Weights of a small GPT-style language model, trained from scratch on English Wikipedia.
Size: 12 layers, width 256, MLP 1024 GeGLU, 15.9M parameters.
Architecture: RMSNorm before each block, no biases in attention or MLP, untied embeddings.
MLP neurons of a small language model. Each row is named by its layer, matrix (down: output weights) and neuron, and shows model dimensions 0-127. Each number is 500 + 50 x the weight over its row's rms, rounded and kept within 0 to 999. Numbers have three digits each. A neuron's up and down rows have the sign that makes its largest values positive.
A block is one neuron, or neurons of one layer that tend to fire together. Before each block is what it responds to, as a language model described it from the Wikipedia text at the highest values.

Description: Before an upcoming number
L9.down85:468522509592494490508584493439491511411466446531468629498492442556539573551560489413528538531581525526482534453529398588556571506467484491457416515437503446461433428498561525509527614457534488488524592482486524466434476506358535561603629516459487543515483505518489453501534541515488511579478631499510499497441485399313502533510477501446431530536490465513507431599522469438415469563497
L9.down146:471459512475526500441493452434490581496561453468598462509409521522499470494644523486525512445547521493574515475473517421459500516453583462512565537537558483481646472493484493547587545434511492485447502500472489590491445644492535447540475497477539573529481549531473578449453524487592488464542490459514505468501533491491599530527483508559519523490539426468465518492482546500546562565527
L9.down193:585442461545590584535562598542483485494442534510582501484478531440651515526489481583532599428477503521543470475456500459570563468465482490565496486541474428498525446493512471574473489586485478578548488429485581489519560523481513499575512559527465503469471590540518556585504537511508445524449575457586468440432459495571474517544474542424451532427453476471527520555531535543528511518551
L9.down301:449456484504559475498518489524483420450534474575454499554576412474449441553524491535618424519497485506411467492511513508477479512544456474518451441542472519501559487394571451513501494489549433522490457502545463433589530511511440506497501510509435530497503422416489576512388438439497555513447380508533458403523526512618460573409538563550498369516512599502556498483507580545542479576551
L9.down302:484466517461520416451545493537547489469469508587567452498376457471396437509483487508504577486465470507485433554510508454499441464562411509434471625476522428546478528479423483482524451532479482542477472466445550417487506400502615465556560602565437514470500502493512576500503523551533608488549509504620566433569427533545516517586466510537472434441453571511491454490436551577583468470520
L9.down592:440491584534568438452555620561459476419457538517437498481583587474513479538564606562446552458458579482507524576487510587492555513531510483514515489527490440495570551405532498480507547525541450580484582468555489630530501487480459504573517480476432589515556482508587519498521458453616501516501440480578552534469529424417501531502367527507483456473599548546487525526437544534534462473395
L9.down949:460458472519507486503501520446542438501505550422550557494515469578446545509462536419565496527539499486439528467518509507505502521551586428507537516557550465469522539446532589530445513455499537590424498447455464448463596515408582518428573511470485466502478621503581597460501538461524508545456585435550472514428619517666519411557450520570593541537489509519512544508557623582509509465568
L9.down971:447441471507408554496536403569537487410455503500496536440359547468536423541502585542500491504517468491644463436410538547488472554525492431523496479484529462432497545501518580447429551509555456534531535427530556411521543525543439454496589476539489482473582470434421488504506574493535482498522506402608459500533453498557480451480453489434545439492507523516416553525508553525536492532499

Description: Month names in dates
L5.down594:488457523483466489549538485510458432395587591530550436496456468503434561512447493489498493530490548504464532350467508471540514496458520488562411569481418426468452508443561438532494442567424484403555481545569484538430453430490482507461585485463504442512573514532456484552479457471592543503444597459483518530515525444636574464508490547573471494535496487462536488555538542487546398480445
L5.down918:524527482489514511492535417496451521463368500442587528493526498543417471451549468497438486395512450553500491457538460477474470519614482522516508446443387558433453442493509533432606495509516481476445510545508472551576546362550547467597495503483474497455461456538485450496547448495572558534462555387520534440467468506581430526413553496444445542533553460512415665471495635532451456441391

Description: Passive past participles
L9.down158:438451583506519467533480585533447512443389575583436468533448519537561536580476523456534563550548532484459477501546469497567486422560452550513564525626429490470481488541485478512494629542444458552576439536491542475521475553543550507422559481555592442540556403488431450514424449515459433535517452483506506446551468477514552457524428509571383413561520452446523548618470410550460468421559
L9.down249:513484544504531500587542528453504533558417438535502535473469452637561510468573411504423574523482408524515560525495524482449428493501497576430483521490616493526454501525486457591573447573568529522547459542593554421481458466535446548501460516537463474427443607515568432495369521520503432463513575524551597525512346456477477590425421521450540522547495562433482493528472533566559480458568
L9.down584:521447390520482587511437438551514455562524446536469554425463438517560444555490506533465453532526512527471460542431511548495452548497402456520537544487503524508517522556526559410440417507545560423470433453420502526543556585655480471530487519449488540412510505398633467500534485461455469452526495535533409504448535498574477524576473506544523583443465529520484426517509570607527486494460
L9.down594:487516506534465405534426441511482511673428553535544476380528540468474455582497501568504491523523454481493564446527493472449527451509460471553446405443451592466537545439497517533610581569467508528476433495470507562397493421503504498502514485482468508545508525472580513521470522514566418422373590540587496492483512476476517508482455481447495486523519465450450450535450476454581445538461
L9.down665:574489423549511565516503532482547536562560421546536535470437531532494439479445459508513510506523440385555417509375455507454451567464429500562539479623509385472487559478579572514541555535532503513418553510544522475542464510532522406516443527452500422510360478469573442532533472443545497451552471517487533525421534472493470542498563474515498484516509523562564473540488555523430470600494
L9.down757:486502468456530512497496478521489550482607452474513567489459525642539591486444538502525513469556518385459445522431527484453541500510578501618482464454482457574567470565511503517442482496441488539499485463524524512383504441496546496494553529475514527574455601434490525528518555442537592496523395468462577475470508537482460563457466403463502481459492504460500623470607505597492484551515
L9.down837:451458525555581525528561444468520468432437460462561535507534518576548586492437588539465497459549401479445575482494380585454419480486514522468426390510545424514486499421473417502515539505509595513518437471511421538539465505473437582491507565539532482597541495434522503516482490449442534633489470434511517525589518500618526509315571494494408424502548467467514466556529622443547505544501
L9.down853:413545450437492401483521532477462498518496502536537501470522506523549470509470444591539610543499523488468439506477526535529466492511522527517578513458468498383431440446587458579519472499497426567591519467478531462526479376473464535483534530530500526590582440526433421473417592509542467532471485500551589544368464432475440482507465477457463447534539496480507537481528515483476492432374

Description: Have/has after subjects
L5.down386:475391584554509512509513435453586465506508493571476555566437583471495452485634458528543483554537599504527590446587450589593566541471556498499457453423565399398491472555520490501509496469622497544424502499477466443521552527518481473472597518441408480455569532454463441567482436455439516586588500512540576555483555441457510448546521505469551494557428544471579530499524594506457608446419
L5.down1001:489539522474452478548453619523493446462454537408544448514473518430525474487529460518527474539433502481548429491526508483460477534471534433578495502528509548575486615527483522536490493486521545503457481443495474581516518538543496550544479532522435517457496493516454454433490545448572507484433475548447548528590510515652456457448547470500449474536388512511542487445498518504499511434571

Description: Auxiliary before main verb
L9.down201:491497544482455477545474536363490513506560508469447458446480578458483493482574467564504482388447567531497563482621494410485524617412613516432508532548477517480544487530474509545576493565480461469549523491393535571519491422532451482472534459492503536544509488472407541492516533542420561488609527531453554469511562510459469455471524431449489563516526498463516466456538336467533515441515
L9.down254:555516528444431542495463518529512397647570530466527460424464495449508527532537518473465573544434469516551484483522535436434430634565510467486532416469454515462401494537444451495455508434471449546445561512494538484534522497442518456556544487532414491551518474489524434605434393538488518486446581510466540462537594491425561466557413507507417494601516505491481514555533611456504464469531
L9.down325:448434498557539475538583530497460481537528522582427429585377496524472526628473503547481506513535578417456405451504504413528447492441501598441509534489616493379493482424448435505510464582526516427489512540447509504452528515608462601524538518441455513512533526451491511467468521487536566473422500401587544523437496473493489406508475515453494506564486469490498503419567593530543545478439
L9.down536:546536497567449477497521520515500462564509491502442492508544488543505465484497470517515500476441549483458504515539529580551469538482477460454542464517544514496461477448471450472436556502459363502480600522573494578438470424526523483553479510495559454503506536481526476440482532486584481516480554584504600526554390448378555476614479503469555535455482517554539476470432526532477459504574
L9.down712:490497497428500503488551518391391508568472450506457471526553632504561504489449545491483502579502437477469588514476472394509511504572581427522543497542501485502532530504497488568488406440573557511515455497469519470555507452448488504508450509516484494478618510531468564571510482458445481423465541573415493497455557484365522560477517381441566529464465492458523520419492493537540541424585
L9.down731:512458592431466545499550526540503461531488566538585456539517536416553499486460565445534476481499455546435477542507523518563431445476583401492533474504529447525530452493526561519372463561408508430565509517433474516444463484466534440430495536407411504576451503496468560481442483545336480513478510480533479487475456490439514440561470485529432493534452532509537563391388500554587487541465
L9.down761:429482435451561495491445571557550410468485544530493531515401485535590451523395445497452519496497496445441537506455545562591501440387454404581538549448498534399470532492571525457506436507487450495500418448501567456491506554475517555420444515534497571580498448487527463455568443508557439519574482542462562397496470516633488563586537483486457459486485538486501509562499514534393472487554
L9.down979:478522517516460490497515627464524473498435491479583355532500469507511431528540435522559473509438498501483504491536472463455484525412561532512480439474542513488445467552561456522606484505461421508499574482566508544507498601465491553545427512558502568437568486418560522450456487454485515473511485466594535421394401430536371554500547481598504495509515510502471452507499559436453380500550

Description: Dates in chronological narrative
L8.down13:540516492497471402436516454440538352450477530473495594566494546515432455511528438545459461563519543446513500484483408570548519485541527504543494545578471503494481503422499560458485489465508430513523555535588549494475592565502541542459531472474380503487527577491442456452456468549448628561526413433544595526422456509408449559449539417454507548499534448524476490480454439493470543456574
L8.down604:449618496559606490510603462441531528553429468490568473464554573501454471461507533582437497548488479519427490502501474498498409527498431498474556564570453439446496504451513493558551516527481513538496415654440551402506568484459391542507496521488496495458441525505458469522430480498444488491477451542455456504502512452445528440453481494468486502471559460439541469472412468498461571481556
L8.down888:475530514455508502482521420463472503446482467587549535432461430535470480489448554532486472466497403516478562452489543485413577438550542508478483523535461478485577503553551476535506480535449552498484458466582552459536539431605418499587541545506522615467414458458559446507445407521470547470438357518400424408498444430478443526616525527449515520546522471547461509519464607483524534473530
L8.down999:600623604505527445474477596521498460461504449557475464514499537595408426473452527507543439475425483475501489548564545495485460562454470486443471454582453507422496509543493495518465550580489464522471529458582537461510543564473498495525470623468452512446521554552551579523525534463553538593426429568481521579505422485617437452559492470466518507537560533501468534470552545554503433476562

Description: Subject-following main verb
L8.down42:496449521458557542490476554451542534529533519549480548553449648467457482538468439415592425470473524551425536482551516524484500492498503505451462582634489566557521510538505491493518495533447539465485560476528465531464506410519489435428519432429468541485491475396552601463462522517504443596472519379518496451475490539459494512455472493532454461511517537510516447487500587481540441652480
L8.down101:485533442523547503548484434516534486492523486516435537563420586572484544532556393503504399485506535403488441443534543518412461508524533564610495494580516387501391478562518506520400531560638467518525456438501525469568552523518470422477609530423549489547434466486539510469497406488491641526544486520523545545526491456564517558513533430549487513566503534522505539516430575509508432553528
L8.down803:512427480513449475509474528507459532455518607514500510412520474492564523578500403465512498520464527434450450531507546574535540488487403440415561557436473454463615531515469521473425483466536509421485472579491498530406455502595541430408497561463460483438516544561499438475446431516472463571457531510442364516580456430428580484503437553418585538568465555489486364515457568473555522510500
L8.down890:571483503471457484505523510405437495491551577550481431525513537518483422505471451518505466537516504414491525549453444530463612442448475563491557538540526492474521420543483474562489538535533559461453571479474554443504538583517435480492529508431481583571515464481409538404566446501427566493429488470660422404417444495565405537497502499558541516425549489509551504439503465495431509548501

Description: Main verbs before complements
L5.down640:429506398551506558423522457491509573522540534551507484486446494470489492520431390460552514497464480524492535517455472436423562438446459418500455431516486421519471428620501479572477533515422567497459474511476554452506477590452499482405489435488481455545443491526537525554581459506606457503501514498467548504512555573435554470514452538511573534462491451466523418485407511614477523545506
L5.down848:441424501597514524455438587439521589463515532455459539531520540475484527606527504372531507516470440410396528428519578504472470389530477438517479560468531487425413443470531453623496480555528499532388535512532518453482594490549519491484582546535588577539497473513529450471498584467482523530499471483590464540445444513420533540574432510453497514595484597552549475412502528494581559462532

Description: Main clause verbs
L8.down276:469560504567442514431449529550470513527417509452485425522522506527537474505529504456610500549414530422555445441507516457526521488527500455507487509541560596507457428471429571522514552536529498444495313450588456419512444518410540426479532548464618443445484421477477498518481422457525553466494491575500540529521413445455507496393534622477423509519471541446524485526484468466404530511457
L8.down302:401497548556434512435604439435499583494472486619411461577558536457476514534477474477587518495493490406541531469513499471517513496520536431527405471576455458523503537560515533450454547594467553468504549598517437470534547533436448471504457501499454466441449516508417537516557448539513531455537344575454547504495562427356520500453515452552471493593475524507459532473473462536577497579498
L8.down665:459589552514495499567453549545426539473472438539475422568507436483492453533500493466517481550519565482477558433499489475564520500489414488447561519438543523516553499506399502513576475423467464477511446415440581509549468458462539461481456494541573487530491519490538454529504569510423444419446491510554521493475447425402440460504526543484460483563502560544557471526388455477498579437409
L8.down1020:504605536569440507464481379609427517494523510556490490548503536503558528525476526547580601504482522506515436505550465420599492450532500547499467472392473501466481532560529437506502480482477478423462541526476548531553512496467506434351559510551417443467501472503474516483540569519510498495527517442557459523459462558272548531499400518559465458472538582483506527474443620481503537564498